config = dict(
    n_layer=11,
    d_model=768,
    n_head=8,
    n_kv_head=8,
    head_dim=96,
    d_mlp=2304,
    vocab_size=32768,
    activation='gelu',
    norm='layernorm',
    norm_place='pre',
    norm_eps=1e-05,
    positions='rope',
    rope_base=31900.0,
    rope_fraction=1.0,
    qk_norm=False,
    attn_scale=0.102,
    bias='none',
    tie_embeddings=True,
    parallel_block=False,
    init='normal',
    init_std_qkv=0.0174,
    init_std_o=0.0037,
    init_std_up=0.0174,
    init_std_down=0.0037,
    optimizer='adamw',
    lr=0.00065,
    lr_mult_up=0.626,
    beta1=0.95,
    beta2=0.98,
    lr_head=0.00354,
    grad_clip=1.0,
    warmup_steps=580,
    schedule='wsd',
    decay_fraction=0.808,
    decay_shape='linear',
    final_lr_fraction=0.0,
    batch_tokens=131072,
    seq_len=1024,
    doc_mask=True,
    train_tokens=1316000000,
    steps=10041,
    dataset='wikipedia_en',
)
MLP neurons of a small language model. Each row is named by its layer, matrix (up: input weights) and neuron, and shows model dimensions 48-175. Each number is 128 + 24 x the weight over its row's rms, rounded and kept within 0 to 255. Numbers have three digits each.
After each neuron's rows, "fires after" lists the tokens most often just before its 100 highest values on Wikipedia text that the model never trained on.

L4.up418:081109119100092139123153133143090115136125126110107117119165114171132130128152141155166096121133157136140151117108121074157107106145150143092106135107154159119137135101146125135129176142121126117170105176122124119155139151081120144142127122117172114116132163102109122184148118114105133102071116062117155134130075187130132112145103117137127117147110117144129143136108102181139126124123
fires after: " the", " The", " a", " an", "The", " "

L4.up1577:112127127146119140125168146128131118094106165165122108146155113127170128158152142136173082109136165165171130105081105094095116127106148158100116113099075162146109145132161119121080129164122107146151099087134163125118140112134132166137096081146151110132130098100107120123118125136060109114095137071115129138144121124154149134127112140129111100158110134083151133124143145125137146151094
fires after: " |", " the", " The", " his", "The"

L7.up135:123117140119094144134144169139147169108109109165166131124108124131140170149088088149175100107128154083127120165171080125125123113143179138166114129120106173094125149109119145159163106105123164064112126122144115153122158135086105139136150078157175141092116130143139121134128140138115160175123162161138164107114118151140108122142112095139133142137113139105142180123158110107123155151086
fires after: " |", ",", " ", " and", " (", " \""

L4.up1240:113102102130111171150159128070136122123122152149084086150131101149140123136165182122163096118142163147100149105114111154111118126143130111128097141123139149154095158114115135119133115133157112148148125078136106138142131162135126138131131123068167138114122118141168171107106126146110163149111133118146141133141113123126104142119142113109137126136118176137177134157114131072143122130112
fires after: " the", " The", " F"

L7.up2201:137140138122137133142121090111105105137109124137138107147117125143083087126194151124134111106082104095145165101123117128117103138106106140106161123119115162121137172097177140139155122117131146171107139106135130124122138122141135166084100105154132105151161134117098096109132105104108150125085132102166125159119100128165127112136119114095146111110097194154119113160125143166207126116099
fires after: " |", "5", "1", "3", "4", "0"

L4.up1093:153147170131130138132112150183139102132150142150121100127148136162185150117124125119124110093137172114162129149087132124089099162078102113144171158100113121079140111126174147112136153155124117184167103105141154108161147130167171146143149143122130139192090103119107085111125121117106155099126176121155112133137140146106107115107136113149146140181134122147183132133161176133116138135097
fires after: ",", "8", " and", " of", "9"

L4.up2190:117101198102149143120109144108122153142093127132119086173133107139101153154104110151161130178137127122181147113142148118101085168107132156078140104139097140170144160121121125110139132136105161110103143148129133170140107150104119149125122106120097089147092080153146136150126134109098149092121095083143136143124175105121129153156139106104119154117083133147133111205160130119166123165117
fires after: "1", "2", "9", "3", "4", "8"

L4.up404:153131131117124138110150150111156105150120126137149096138114112130121152151134097129093122135092120146096122107127116110115119128127163124130158140112135132187072104112103136094152145149179130182193094118144131081139159148136153125122118086107123151120103156123132130109110134117114112119119143122174143075165110137130143135120082116113119107154125083151148128153155164157113153107068
fires after: ".\n\n", " \"", "\n\n", " =\n\n", " (", ")\n\n"

L4.up805:113139138161137144165094153117155152076181135098104119183121104136098183139133122138119113123113102127110145151114130120128119171125148116111132163164136100138098151136089102149143130155134081121147159103160131110152070128126161150100082121130146131129137144131140171152160128123115101122115124132101172098162135120169110136115129101124140095135101155135152153168118153113149133133098
fires after: ".", "\n", ".\n\n", " of", ")\n", "-"

L7.up1650:119178101103142153152118147117150128138155139146119169159107103152138098137188134114112101110102097106148133113125112108127093177117134173108157103119131150078106167095097129116175126160115135103160098108142167102159159141158148151109150127157073093167108111152109101127132168175118143183132163119100105087123120138182109115154138121154111126120128107131133153129134157118124121079149
fires after: " |", "|", ":", ",", " and", "-"

L4.up301:084100136131119150077147144154169143135099139114152130114108112136105166124148087108128097108156129121140121155107112102132162135151159117148119128139133143129153083148148110146130152120097166093161110110151154130145079103136117121144079132126123130183082127118132135146109125123111134122078102119167147122165070133125089119092102077146120083108113151110152097131085138131096139145113
fires after: " the", " The", "The"

L7.up1494:160148147140105157130111128153143112104114155102073100151129086162122110135119113145110118142130131098134156148163099107119106115145155132119137142170135141139102112089126121120145093141153160114168166117122151177142146128093083167152103086119152131130114114127097132145075166111108103084132152121167150143121146137139149169111108127132156104170145133135108159126137135124098151125122
fires after: "0", "2", "9", "-", "\n", " Z"

L4.up1166:087112153123113139130113129098097141113150129164156071140113086154145086132139106095107116115102118089101105132118110139135114181075094153144112116144090153169158092120131109134129096128113095161144123150125116108118137128115107112111139125124124096074156124107155091100139131096133158111133127119133117127118134120135172151114155121109147138119136127158129169172122168120155146139100
fires after: ".", "1", " "

L4.up1206:157123088140097153129155113129162095113117166100109113135125126091095115169160140111137106124138118092126076191127163135094164121143055120133111079122141136144103114157136142122143129149099185141117121099104170098142116136155161141157141127135095193106117116088121128157189114075110178130134094120124139126135131124124084134133119107092106102115099143099116123107107167169133112124143
fires after: " the", " |", " The", "."

L7.up545:121099112138153182136149113125087159151129123108131114094152129136113115144095112116127121107175119121095137106096152113126128115147166086178137112124137091130122151149132156149135111106163135124151131104126143142117160141097081127167132116134110165114136121156100101146164132150133113171138120138182111148162117162146117124123125091122076139123103104134209149109160152112167135120118
fires after: " ", " as", " exem"

L4.up49:130127154123126121143135135117165160110134165089142108123114132119140163136119131147132101147163109116117119136136138151077136148106128131111161169131114168176126122143195167116158131125123090122148138122137157099155163154137159146141139133131104117110135168145092152149125109062085107107132179099105133114179119130090121147136130127132109106125134135148135109144107122126144124086155
fires after: " \"", " the", " (", " |", " that", " The"

L4.up331:159116134148132140150144119167156127124108130119091111092129120096139104125144144113116125165165139119143132152154159121145110142128116134098146087131126167135096107130126152156139164119113128114128119106125149151107156143129119127108108119116072124140100120158098118117138096073080143141092129123127161122182135123072127127136113146143123117157113157085165083159110170134119132155099
fires after: " the", " The", "The", ":", ","

L4.up2005:116098108136097128127190146107071126109169156122149128134138119161132114145115101131103117128152115088186145112088129100106115130114153140119146127101153111152080122132112124168160109110148125146164125146179105102145162130138135121109156143124094150134103163139116150123142120097093127165156115133139185130124168148126111132102101133139158094114111086128152116169156133177103166079156
fires after: "|", "9", "\n\n", "==", " |\n", "-"

L4.up658:121107188095149115100158090136153092122121113129161079121124080172170148158156087108094106116160113080122145146127085142121083134108107158174118129188116113136133116087144167103124172129141141100139118125174120134143152152091158155116132161092110161115101122147115113145106121089130122153152163125138120119153162134131127129128137112128129115139088132164108129146122145128112133122179
fires after: "|", " ", "born", "\n"

L4.up948:122090099127134190152151124096108120122130137144085179129099114172148151134119130144111093125109121123155132164159137127130104132107163132116143104099121138122141123153145139111121118159104153128156142132158147093107119115127121167163139139133101132172146085102122140108153091107116136126158174133139128151105113110150153144095120102096133138073139140142127114132171144137138112111137
fires after: "6", " c", "5", " G", " C", " g"

L4.up1061:094161136090122140093165078169102113101125140138130156158116144127100146146126149104133100095151131120146148133134140139116131148148098151169134083130153169126117128087126194058140148126150180129103188132138136087167155108159104136189151100149187129109091149143121114095092136109108095113107153148143185112162115151112089143119127068142105122162101166110135142106142113207103113159135
fires after: " ", " the", " a", " c", " his", "1"

L4.up759:132103156135146137160165162129157153124160117162091103173108111120102136144150084146106115126101119136145140107152129082093104151082153156117159143141130139111126100096120182105134127148135118127176089112145066086119094158189156142152123174138103110162092116117140141120103108101134087097095117146129166135171144146137096120076125156127117105150101132167133136166129163138135132116151
fires after: ".\n\n", ".", " "

L4.up1469:127139142144129155095113130122128142140134127124113154134098108118117104154139137145163126158161119102134129105079107127138129178161111147172133086103155107121149127115135159123141116116133148141174166104157166115113105134124103144164121094154161126113107143142152177138129137154106091107149118110168101174157134148184151146121139089104085147125096135111079114131131132153152114143133
fires after: " ", " Pr", "1", " c"

L4.up1859:116096162104145124117104080115158123098131152144105128182082112110087130140127143169130112115131185112123141115107141125135113142150125109098153082117129135127131113127160108107137138139127088098178103092122129096144138119154109094106092113112099115126118101102122147118134121125083111096113160106158150100160131143128053143131143134133151184143137137134114161185160135119145164111086
fires after: " the", " The", " a", " ("

L4.up2036:149106153133126161111130136124096102102115126136126150176112127106114158155158138131141107134135138134133134123102151093102143156095087070119124142096133139138124104123138107124146174153130140079164108113155188176134153127128068121127132101103152106126108130151113144167141134135092096151138155134132112099145130123150112146116147100116131129147099171130126103153129084123117101107129
fires after: " the", " The", " a", " an", " its", "'s"

L4.up1828:163109083110106149160182191079127126088122135158153102131103114163136114129134103069125098145145103153141128126099124129129109126168075115139149147096136167158153121084176149085128132101150099081146124109141120124162112128120075137111129124089145088130112127123113115118167119087142182146124144132139134101158110121102098148130124140127104150123153136189111091134117110113137134132044
fires after: " to", "–", "-", " out", "4", " "

L7.up951:112147137124137142149098149123107119115144103126101125144138116129159139133141092142114111144121138126117126144147136110129105115131114111135144156102140131121113163100114100136161125206097103126170152124165143128154133115128135121134116112154136098157150143144122121108138145108111152104113117136166140138114112116145127095124152115145136070145085135134117158163167109162096113101131
fires after: "0", ".", ",", ":", "9", "3"

L4.up378:096161120144113142094097175115105145149161162140172130140150116108110135146085136098138094123121163107113167168115175114150145156126115136086141126137116153153119133120112147166104138139132144112145162109158111115132156147123138125148115155047064154127124132114113131158152125098082116161149130119138116079169162143110129128106110093130102141117158121122117132129145171172137141079100
fires after: "==", " life"

L4.up1568:067122153126146155135119154056119059108150133107139084119164094156090099160148124141119077139151158150123182096092162135136090142132115176144144166134156129154127116158106120103180162153185083122137137108137063130148126135166155131120152160159135147120127150110130098128127143130114127132124129114130160118160128109139092129121075125123112145117113163117146132140123137121141106109138
fires after: "-", "\n", "\n\n", " |\n", "6"

L4.up1386:119094145125144143107077153087118162095128136142146145203123091210129172122116104134152121080178168104103120140084155091121132141100128103128122112124073140120147088069157088100125116126114108122144099141164141130125108163172115140135085108158106110112123118174150115075135125135125086148123152127145082099167155147156129178110118127133125087148122133141135140193105120121134136138082
fires after: "1", " ", " Al"

L7.up638:133108160103100126189150149142149104086107137104132116137087124128147157139163178123115152153116110121120111114144128141141143142121110157143180105153111152102142113112099116098107126129087141130100102129105154126119138151116136105107084110145135081170140163134093123111118115127146130127151130096132148128150091151146111148093059095140139094139134102113113097101127149191164150139107
fires after: " the", " The", "-", "==", "The", "."

L4.up1045:137126126148085139158181151120112129093121150142155162139102134147109146123136131141106126150121131132137137082086129171157131124176104116126133095117129100156095144105076140127188129166192106135136078131147127112127141169136147156118098099121104103125138109099126076131124128083091132138126107104141101097191141101137125121122111116092119121134128114170147133135155093126127148127101
fires after: " (", " \"", "\n", " in", ".\n\n", "==\n"

L4.up272:110135122157111151064156145153093087117128156138136137114118115143109141118161092162137101142172183069143165119149092105132143128125127136145116169138122185133081134138174121093093172119098105119133092146180167089099177148093172129131068134150117098148150148130083156138123112133098142121082179096107111138186094137157115117125129104118134097122125144160166158130191150149145155145104
fires after: " the", " The", "The", " a", "'s"

L4.up1896:112139127147167149128106143148137128102135145153129159171108137140139176133176124146142136166137122106111107161072128162144148153110122129197111097123120118082127108106127127105123197160117117136140113093131120136138127124149115122089111134120143174149120194147129171140121109162105107098103164094123129119145119138123085163177142078081114111123121136111174096133143137146108105123140
fires after: "0", " the", " The", "'s"

L7.up1054:125108168165116115077088150083138089117173125121143152126126106184145169121132134168150105125119176118152136119069175137148137140110120145141111111126171151108145088111155119114141134135162130120142143107124111124125111121126087117152139174123150097070124138120085117128160116080161150143131162158155132145169165130129117155130127104158090089129134117108117099122129093111139191148120
fires after: " (", "1", " "

L4.up1049:116126115142117154140119148162104125129098103127128105139118138130132149145154119139123122114171119085060165125118123117143134114117127164132128128135167157147162098123120184129164167119119131127144134073118128142145149114101117087116099100147129128126112131168135159141185126149091144122088147084077153101157135197143109140091091112198114120149118160119135139103133149140175122119133
fires after: " |", "-", "|", "==", " was"

L4.up1419:101104109167160141123138106128065127158171138143142153123120103145102101177162108128167100140165135131077172118092139111111166122143110124123162119128117134127111103177135106136121143149172116111106106155121116095121152151146116125121112163126158135125161135161143125172134146162110147155136119144166099059120189115121105125136123084151101141116109101130146147136156165137136138078127
fires after: " ", "4", "9", "1"

L4.up975:128113156162192159156117148103128115120108117131106138119127128142163187158189112153124113100148129110108100138129121148094138155129153155154156121099111168103108142140153146095125137107127116083109089133111154087122151191140210148113089128115107107100138135122149116087094133099101125114087113116111154096167132151120107100164112113148102099078130162171157100166207103102114140132098
fires after: " the", " a", " |", "A", " as"